From a checkpoint of a small transformer trained on Wikipedia.
Architecture: untied embeddings, attention and MLP in parallel.
Training: a variant of Muon for these matrices, 10712 steps.
MLP neurons of a small language model. Each row is named by its layer, matrix (up: input weights) and neuron, and shows model dimensions 112-367. Each number is 500 + 40 x the weight over its row's rms, rounded and kept within 0 to 999. Numbers have three digits each.
After each neuron's rows, "fires after" lists the tokens most often just before its 100 highest values on Wikipedia text that the model never trained on.

L5.up462:441532536480451545521494456548492489581544446432520526456553431518432485442558554440509529515502475494519603461455518512518456530553464540445435520507509565538507526430510513502505437493486477465466481509495518493538494542517490576543523454558442469460478507533486547517503493460525497534471525475522570508473470511535457469524443484588518457492445507536447470500481485475503409547517522522548438418462561468500481434392466504472480520513521446505396520523459527454535540537575458450485479522525487586493490488486468448505609515507507481477510555465573564579499527571413533511533533576517495487469522452498500487457556505485485435501513474566474459566480511450564472532566502473520463494515440509461513517539431487522512467506511448484479470477474455506442517500463496
fires after: " in", "In", " In", " on", " On", " was"

L5.up174:540552462540473540498529475476517513540524496445517483465557502507541481520458509458499437492554562525522465436529462477493462481487592521503478504492493547461498460517481396469452458542448562538471504412490523528530480490445499554510491453514511463441560526480455531490490459491500557525487521496556513501464483521537513492522439487496484486518541404584501534496507519513485521501468517555475475474512519534512430543537470548454468450422455498540466571481431502475452608523499496493518456540453576466598481491466432472505475423423464570507502516464497483570548520496486518498455555466494486532483463483524486522532472562477507459524593500493438537492466511535518607499473509468475520487459460491524488475457454555544448536465563530514471488511588444552543532503419432
fires after: " in", " on", " to", " over", " from", " until"

L7.up202:546509464459521451559425522462492483472487483452456523508569518451495532442499476508402527449497496533492499537527506453537531531520502505497530413483539504525466423415517527472470551483447473469513536558543479604430468495460502474509442515486499458539529514480421551517432517504493432526566480522433576528534535488499562485511522455479466532479466558505468601481477469488520566506403461481430518534564495462581472520513471514504473535515560455489557484583502541497506514432531504488568466478498499382470526449501473550505487536534478603506471519486438520534509503517450481514489514510526505415517554466469518475446515546609480497548512544437562482510502502537450501517495512520444505463418499515487479490482575507506511530546527470474518528491593541487538536444539543
fires after: " of", " to", " vs", " by"

L7.up193:471472466529450441486386455425523471425526497453481534484525466480534519485537454546522511579551475523404436493554541528442563553559461535572476509475534462595465481589489489503486526485475501533486508472472437410535488552540490550502502486540484491487472515445421431480482503465506455529569426474516460442488518474485501484489598520472532469498541468442491482546493488553493484509461471545520560531662445572506504503574501495555546473490469458556484480531542490470484490449494433458493426518548470498471448524419493476503469527514454573403560504479491523524529459479509509505502511539488440479522519481464492442498486496446537516482510451528495506544466432528483507532569502560483482495504485533509518478436573485512469593505493496440487500529457459543558510492556495
fires after: " |", " ", ";"

L6.up484:462463579562461473551526550498535504484510492408571500446469513558479467473484482491447529469523537458504499538506443485498501534451607498426534534443462446500504462553525545483456419490476512504472511490541530427554427496525547566503484522538517444581558581578481492515504500480493536511522501521497481468503530491465561560516561515507475471454445506497484483469548489441448487534507575488517405529548499587553512535478510532457552497551534516438478494535564484537504518554446476488458487546517474505559512468501517471499500504461504442472486487482538572506549546506487509550506508539523465487552490458399551535502479599522506513496429451541534492479484428558483473505521473506472500535514492547471544522548484505470503532528438442461533490567488499531504428534500444
fires after: " ", " in", " In", " born"

L7.up159:483517520527438527527548494487452441413494467480475493408456540499522511487558425523502504440517570503532495448447482531494520559482434465513495468534538489417462455496480498477460492488461422506566520476496470556547472496524509546562476497461585494529452456525445481451460513522518520570473475496483479485482480539485429460511436602594567508508535541494470475494511450555501545585482442497602394470506537523484523495573515453541523463509528502519587482463487506504619492475503491493499431509557520518533529529572525487532513534500504516496528494494479510466495531489468500490464515515468573526464486489512447534455488491439494473558489413475477484511487508487488455515541525556420468479456468539522456556564456506505573482585538528513433466479484543547556495567569493
fires after: "."

L5.up133:521573505540453488486544609445475524488549497535456547547509487504541478518495513518488515528521415499479518562455547464463487469494520534498421492601473479535479468545511449457451499555453497519484470461437450311521463540453484499439557537443518465502497507471525524482470503497520510430566575535507530553508538496510480496491434476474485474525474484471512488566452584547470504528517559497485454488565538576525525520464515565437510495524519469483501457585517501540474503533511530512541497531490588451553553481462571471491522484489518494488507456459586493493484470588491552543522467516418466518470490494535515453489475482471460490481495551491489532485532520547540415550486563484540393504433516450501496465577482519472518532485490495500428481528521510544483468526529538
fires after: "\n", ".\n\n", "===\n\n", "==\n\n", " |\n\n", " ===\n\n"

L5.up327:443448523509457472528520555529483535561547465538442539521471433526483452502492492535486518500511533611488505482434450460514452432436512481449516475544504506533517449572471579499497474479487520519472467511499492492523464479429507521486510499493510423500483564512500478447459457535561499531477560459508573502488562507530533460461494594460433442527467501575536504490532538529482477445450507480479485466457428512515475534501543439549429571478451536463511473555475525493503420512491532578500439508486447558501492561442423502514478555489454563502560462566472499574435494519500533441458478499507503541541555444480523405513551504511512510441488469492476483449548517520493481559495466535484486541508463512530519521536538445488479485447501468544502480439482501483473514543444536
fires after: " to", " by", " not"

L5.up107:496492499555407471527554536542499516594540420451462515452502522516515520511529506543566545487476536489522502583456530477431447545502452458559490447494505546511532553585506549491517516521484446532506480501548385430504540473504450472498518476495529553501475487539507448493461529459546475404592427495526555474541493453494536512498524536534501487556498473525538570534460459533450527465486509436526503550508477488450493558477469517503489479521385473506485470501486454477482475507528485489508535529476480579423519463613528575563430537475446516563507529510471489542455521565448498496439489456598512541478509552479467491483487503479494428484531543495519542430564478457470469518453491490480513523440503476459538527521439505537480562440448516484466484534496552513546438538513376
fires after: ".", ".\n\n"

L5.up310:507465533537509593488499510534436485591484485552478469425498453495481506453456547467508528515450504565446498503463464524523498531457466534472476471577542411524501501472503501482515506505527482479512533462479555545488569480550485513487479505490592494505481457483550525494419605471505490545427486457482495448487500459536520555479531469534500400539514564578492527481442524513468593449566556568567470456518478504488532550462498516492553526471553418501514518525568465429480514536498510475446511487491465519522531518535492532491494463461468426526470500553453520482555531475477536595490499437546518516461506522438513468489484450506577516498474488374460521510421507532519450501568536474559515479554491492469504524427495478506517508496578516508448568576469497496479530435560542
fires after: ".S", " U", " the", " United"

L5.up222:457490536531553472476468589533521429505538520545489529439501471451509428515562544525479474525472451490481488554493568529498538471482538469515478533562514502450558510513524469514550483478527461521473490486497419436476523502452513489480495524426559465489453525421497432497480515531489461550491488527432503521524475437531492479525504446542469455472435456496531502563531520495484543513520579487541466485519473530517549464538540483553505542509474549439433549467543518472488529504449535552488482505460444552573489512498558466490553476522489479512477435444555512461419510514547478562541462560500520556503470518459491528477517529478538465501511558567511512443523499607460480477486492535449462512527518492468465505477583434462522548510480480512473541468588532504488523471597526
fires after: " |", "|"

L5.up456:471480500589457445491553545508517543489539459512520505450406496528490460443503473526564548453498455446457521478568527547461513599505517517529457474490526469416570490416435535495489484481536564466491549475496470557528434514482493438556514460437488495502506493483457509444467508505548448478541561528480487500464567556443496521486491522456512553537458536516548462509524507452655474499561514487527476513427482546451480472508372499536473449552555584542497499484489478532454505515539491563496461550523520507459497502544498461450477511539520526547482471527553466518514405546472502459368486554499577529435540519451475526515424543494500482498455505508525481514397520449572478532519469512508489450481558526507495546495460553479485477469551503465473471462548515480531508584522469
fires after: "–", ".", " p", "7", " ["